MLP neurons of a small language model. Each row is named by its layer, matrix (up: input weights) and neuron, and shows model dimensions 64-319. Each number is 128 + 24 x the weight over its row's rms, rounded and kept within 0 to 255. Numbers have three digits each.
After each neuron's rows, "fires after" lists the tokens most often just before its 100 highest values on Wikipedia text that the model never trained on.

L5.up447:131106118143138188152128094118144102127172142120115144135133139156140155141103127119121134134152163115150081105108146152169078142081170148104123138137065145124151102100066138135135131156149126120142118040087159107104104129168135122086119158114112152124080109113069106098145104134164102128090113106120124119104146083132112134135116112116129118103092087107177140129142135133152087137118100108134107135110121169133177081132131161145108143163127169156139124131124112147111166143171125149168131130142153150120165165125113110169167127157091071087152130143139142131151120147121116108146138060095138121163135122093132088099129126161122156085119111156099101145130161115128154107118077148166142151118147163161095098118080166089126125144160155096153139111134135068102165120124143
fires after: "- ", "| ", "202"

L5.up1387:118130147131071095116065087126141143161144144150140140167111150124129125109137148138161114130155116147150148171143142184156123139096121105095128145148124123116145096154152189134155090112147135126102110111124126150114141115138133113124106126136076114138124074116135158188086146107150127152102130107096076102156143091104132136125114149157148152109121137130144131118104095144151127115119133101151098125123150061103142128143109134169078098153129178081124089138101108144137115103117136152143123138115127152161138115105154114089137135123147135120150109097165141148087089111157084102152177104103117147155119151185090126117151177124141143069102132134116113140149110110134147135150158111157147102101145087172142138108139085125073133123143097116124120112124120129110117154115152
fires after: "was ", "is ", "be ", "were ", "are ", "not "

L5.up1215:135124213145111146114088090182126165114128076159117163166128138149119098112135117103123085119184097137143131143150113150141125140102108126145097111099109141164120149172114156143105107132107179087157108111135141056121131123129123109098087076114096176139139104107129112119128090151172088142165104055095113086113145129091130088164124080166113108134114126137166156135151107086146140145147144134116108153138153156116155120076135137137118112126145100124135098103133097131164134113175123122145138126143148153118095192133135131141115108127134090107142129147135130131117132140150098121172140136134058176149156109151129156185137148106101183124120134169154142124128126120111116139127138127153124120084141116126101122088146137134124113112136166134121105127132111132086123108113113
fires after: "| ", "ISBN ", "Clade", "3", "; ", "- "

L5.up1563:122141121098113124127131084098108121157183112107152120199114150110136153151119134111101165149132129161138123147111130172132081165132132113129132117130102139172133097109096140197140137154118154126126155114105162114128123116107140076127085075113078193110117108105132123142060160146116075103114142103151127118134122124130094133138134095141139117106103127116130139142151133197131146134132136126134115140108141111167133115115138145173112135137136160091110112128092151121091113136099120092151097116121104117111154161163145154105122123142097126119155120119142167161125143113144160149103134111160145157145136152170095099116113135148150132120066122156134112148115131141147089157131137129191104134101121164131069118107145143136090146129148145095136121145113071164127175142125148
fires after: "was ", "is "

L5.up1982:167101132131126136132101099149113133151124144164129107153131106175130128097165179155103193134139136121085124165111140157127094147185134141136118103163072150154116103148143133156158129129162134126154118093133147129123138121141125125130105096071127108127171085155102134114110103122164128136128087109144165101136137104097093140186135130137116115137081115129156157111140119136122095091147167121142105106110189064112101119102107081147113111074108110097158115112109098137122137122143118153133134144111168106135131160107156144129152095145141083133119150142100157155052108097137104130151107125117105107132173140123117097145148121143162158113106113129117109095113141094089122141124146120124079119097146161116139163125118131096100107093100128123121140136167160141087152138145081
fires after: "| ", "(", "4", "; "

L5.up1534:097061172120129122118146120127138144122126127129157116109140113125118113145127144117152126140131108168145121094146054177115102167151112127102114104127111119113136134073137130155125165135130147177170166117133108109138138125128151131114156104125119174151122128131098114137132190116139123165106112108125138127127117134124092170143123115155143106146121123140151095134171092139128140162103132108160132126105150147138131128083124116155111104074137165098161126127149102121133137134146116117124127152133119128139131158106161117120126111107068122133154157123107158155085112134119163130125160127116065138086123128136107145096144132136127125141129084192139109093115137193145136094136148123153103140137142112102147110144112133107106121129108147110117138128137073124119145135119127
fires after: "the ", "was ", "s ", "is "

L5.up127:101174149125119160131088134157128082131146164114111137182142128158136208130085162125123126159133141194095117167130152155090160123194143141151110135128122105104118138152118171140139133134115179077149111130129128136065133095187116142096143118118111116107126158126147073148123121122160112123107128126117155127132132101128105138107088092150144137131094106135148140117101128129120114129130136127162139092104109122168127122132093100137107173086121151146113083111113143165109114130107115150159086147125152167090126181149125133160150132158063110070173115115135167104137128130126137140126154116104107124159106139116110111139153131158134151104077123135141149134115111159164072083116125132106136140121157109108090151123092126116179101111162123128184132100133104130124116133095167
fires after: ". ", "\n\n", "| ", "\n", "."

L5.up783:099108188098137160101145168145153117157110087097130154155147100111168122135116133078166164155146094137159078166080128121126126173153127116122139118135108111091111159091133128146144121185142106132095103148114140113104100142115137139103080130123106141139138087149121108142130142090141139103124131128131082085127116141104133182143137120103114137096078088151133150129161145172142127173113146132094096135085139134152114139132124123171157144147139153133127081154117157153109139100131125133157134120137132146110142172098152164135161123170075120156124157097161153144130125114132117086146157148111111153132093135143142075125156128095131168096134129130149126114133139146160150128118150128157113146158129148106102073141121136126119151103121112137159149118134128082147111127143143
fires after: "), ", ", ", "a ", "is ", "an ", "Japanese "

L10.up1830:138127143105123115140127121109132109138130138102121139129132092191158115138111170107111131113123143146153092145100136081134111172121192152143162123150108124146138126096130159153133132187127141115151160108138124144116111125158136166083088126112102105169122129130117096100130127118157120138180061106107120100131118103104086084133122079121113135125119119123135167123155101185152133155186120122136116129115132136136146128105128123091116124112142126113132101156131134163160153145141160125114104157174141124150119147146100134169173121110105104117185122133118115095121102130153133135155141162113094069110118129114068079165138143122156138068103148143164119090108130126085114112134125178132072127137185101165115137154114121126160111112106103141160132114101151101093169115093125
fires after: "; ", "D"

L5.up599:142107171100132173102113061137132095097154117116131145118194158119098109120113127144112139138152105114094114162172103137127124139121115175139109152112066127075119056126099160154148148147151134148153126126096161108174130146119143124109133082143074162155141129171109113120122126133124091110108137102131140096126108079114127175112155115122118118152145130059131129094128123144101137157081157098101128121119125116093120124121127117148138144136124138138142065149129130115128188132101108131135101112127121137103104136144112177106133123118121122086092126128131119151136131084153124105112134134127084136079149134135123092152133148127141100145144132153143127131129112156178161106086133125145142091129113114152114122128138131133162131099162164112130120130129129103120099115144158
fires after: ", "

L5.up664:127114116162120188129069087175102120141146104107111158133117106171159143110137148146110135102147156179150129139126123115152135131107128156130111141127110133136108176124128117118131125163141110168099137106098144089080175116153134128107149144106113144162118133126093140162137119153146099129142114128113149111126146086105096118157109120135118140121079095116125199129156120147117140142120101128131129164116131108066098155147101124175125129121092127151144136086119145106142133129156118103128126081134127157138130166103158143108100133164137139145137127164096114154062131117146130171133114114098131153161139138096115126126099121094123114123093103111137183135130103129077101116166155113102113104121117161095165145127123093094094106096091153098114117147142168095112158109122132
fires after: "| ", ".", "Long ", "; "

L10.up660:115151155156106151087093140123103120103099145108162108124119145117133143108090157092119155146094151123087155142118195132151138155160133136126096101133100142119165105072168078162150103151154140106102119158157099117105152125139106128105118162100080107186129111151102167124135122129125142118128140079115120111143148133135130106155155131125163126126111124150120125165097164127143106107178161157121121093119131126177101118135136075147128144109128099131127090128102128105132117147142129120131122130185143138116153120102164074136162130124148103119142099118129124131068122086100109145100111175136135143106138106133134103169141128165101169108130131137099128134149160147114154115121141121133128134172152137113117113101131100112157102174058152107177136140179108102084116136132147
fires after: "\n\n", "| ", "Princ", "of "

L5.up921:091118204102131146175110134120166119122107141142105123137131120123127110138131149139131158150108168120153125092130149111147136125169128109148136101109113152117086187095149130178151108165168154177200116121155133138121115151115188133128139168118161135153072138127107155150127157088148135106126102102128088130146129130149081137112134165098128148100111117073115121165163113153137109129116105110126121120098199172108153131109165116118139150103124134091143133148113128159069109118143124125115109097158089117129142150130131142114101085117148110172083109134129116102134108089102137136154124108107141116107084141140123123140133141096106093097111104137113106109138128126126169128154141138143107175161148153145139133158127127112148084112133106103137154115145107133145151090094155
fires after: "the ", "s ", "The ", "-", "at ", "its "

L5.up1588:121126148107099153118122140124125106108125126120146112166128120168142118134123166154112151106137116108137130162166114097111085129137150123127111106143070147156164101132112160128121157148179150140158140109135115104143140108129134162135110077082106138109126135136045116115106105137161117107145092093139167109075130099093114157163144125136132115130123124129121147075162138143101143130131130114107139110124167066136138117065118127175067143049097202097122145141127141110139138146126178144152123156131137149134136132120110143129135123109161100097121149114127150090143139142085125111134092149091135096166170157143165118153175132161137162137105100135136145131131120113113149121105117124175107110091134166090128132146121143129145092122108145124149105143147123094131120120148124
fires after: "| ", " ", "; ", ") "

L5.up440:148086171120117163116124082133144134115208112146127158174107138142121106123120116083165137114141133113106105108125142156119142139118116124124090115126102155125103132130121160140161104118132124177136118072141167165112125147167101112076157091111082131129135110118118093148142119147177147129083092092134127103098164130128069105118123105143119133101104131091111158128143110133152147073162147132154127141105119087117102123085149117147138148141112168144126076138147153108107122135123131097185103092085128086115170141133159121128124105113152075163153117147109113116150101085122090154106135145111132124136126128160093088102118111142118105062132112128128126141141162166142120158117123117147158105112121146115136158134099088141085076168117136103105107104163116142138182092105158
fires after: "| ", "/ ", "is "

L5.up665:086100135120157169113154091119143157110127148186120155123164107107163132127125149160146147193135135144104094129118121122107098145115149124167123134112143120052141138094115143118111140133181139121164110112123136113099140096136127178140131147154129104104136124143088101131115128131139126157100120141159125118126130101125066150125142169142108130124121124141137113164154091143132121128087154141144143169121148147107140077079111120106114123116104123153146118127164138120129118152146080141149114076156152126101104167160121114117116101121181112128098132122082120105147116142142137129140076092101136123105099132134092122150136139127177087125112110140101092088136163138129135158133123144169129139111133158133153150167147093090115095154127092102206123116113108142104133122087089
fires after: "the ", "The "

L5.up1054:120100150160173135099122109156100087101128133170090082084171171144110155120101165164117138129116141150098094122135121144182129163102137128145135077146066149107113099079103167136124130153126127135115155060078148100107113116139122147126145134101119149104103117117078139130111123120162116106148097109139138132114199092116131144160145083101153144170101097114118135150144103091158148134137102116162084124109126117155113132101124133161099122121116172120133128171121088094125126137141125129126072145154160102136126155111117175150127073139109089083096127144136071113136084136142117087167135107118096111169143131139146087129132130160129147123139115168116146172093149127144104117065085130142138147167163146128080124121113138083105112113143148169131133122129111102115108114119138
fires after: "- "

L5.up1924:109161158163142187108071125141159098081142120136109104166136116124164165131121128103109152142104110123112156116136126154148124176155099098125132107096091175132106106079088133158097114119137138160149128094063117106087124132123138153129161081100076109140134125124114129082170182116154142108141100102149157098137133123119130123128112110121139126176113074130174163129160176142142125137150132131146081114088156154131135098124126168140142151135121155131134121125116141122152166158144157088127157090089107141117133148163161131158153103149134102096162125132138115121110136125130129147164117094141106120151146122117142099129132157102106194114128081102135149163127146130131113130149139113111080112093127148133093136115128147106149060100125166103152140122132116098068097144136126
fires after: "| ", "- ", "), ", ": ", "\n"

L5.up480:138100141152126147135134098122139127115149097152109114120135138101147101126109097071134156137168145107076161114090141182134101126100139140167108087106110173093095133063148134159070100128137145111193126114123137073090135160134142140072175117097116153101146118145142141126138096144124088106122108104112137113168139144079077142159080122153131116105097130103167139156123128131118128076134092142114147117125104151137114113142109146143131129111135134126169148162151154094114111149157141099110111087148134125140136117143124095111119128127124089096148137136130117142127077125158139136147125076078129129135152110160151117143123151118117131083140091123169146172098160164132163108162130142148115127092139132108147156162123108155138111138152126100131109159126142100145158141092125
fires after: "| ", "the ", "T", "; ", ": ", "- "

L5.up1712:114114180149163145145124136126147116176131149151125095085154131127142101117142130101113144162133146165080133130107109160170102152138161102127116058123120132152118103067122141126122195165130150133160118115149157143114088152103132143138145148120096127149088104156122125121164161083137159146116131126140078128106119139163092178148120141124117132128162098114164170096157132130129115131105113112140145118119121162107095159087077120119117104087128116116156090143145122139118108104114089120116123136122163096130113169126137111120121130088126102153123154151115106135097138140153199128128156107109066161129113129115132133136144159098135143121149099133165103110123168106124149091135124116151099148117108111087127118135130111112115119112148111115108134120138127107126151106148108
fires after: "the ", "s ", "-", "The ", "most "

L5.up1079:109143149112143171120054102152112140136163116148153152190146138148133130114152164154135146113134102111112092106097103118149117180086141121096124121119103132109140135090107165146082157123105128137126141122147116128142130166106090130095104072117130154121127137112124091149123140103173156181131108125131160099078124071109134148121139123103171095168105081126083140113149160140167122149123108110107145161116170162103136086116164146130154159152128126100156105095129118130173123158099137125165143155112136119140187212107107159114131171095117108085115122143158106159133091120160117109136137141103138117128147120168092121141122153112117141134117141110113155128131130069111128117096126117167134093112104153161110139096114125121114130120153155099109110100132129124111105098162178
fires after: "| "

L5.up831:089087164127160152149122121122140093110158121144121141158152153145128108080121110093127151121118113096133137129132063127114126135151120148157095107117164125142120170077150143147106137108131166112155113117151091166096148121165177133142105153146122162121120120114116107115165178123142082122097091103115154122161122147105086136146164107111125120131137103152159112130173117108114086136098114130128128136119108182097113116098112117092090102107137164105134094105138148090120152141143117103127146122166119107145102108163173151130147109080141075103127142113083137131115133129129133161125140102131089126126126134147151118121123138148098138094153106106152103174107141181102126092140125138182122180145115176121098118142114073124100098112153130106132148143147145136120142078133123
fires after: "the ", "The "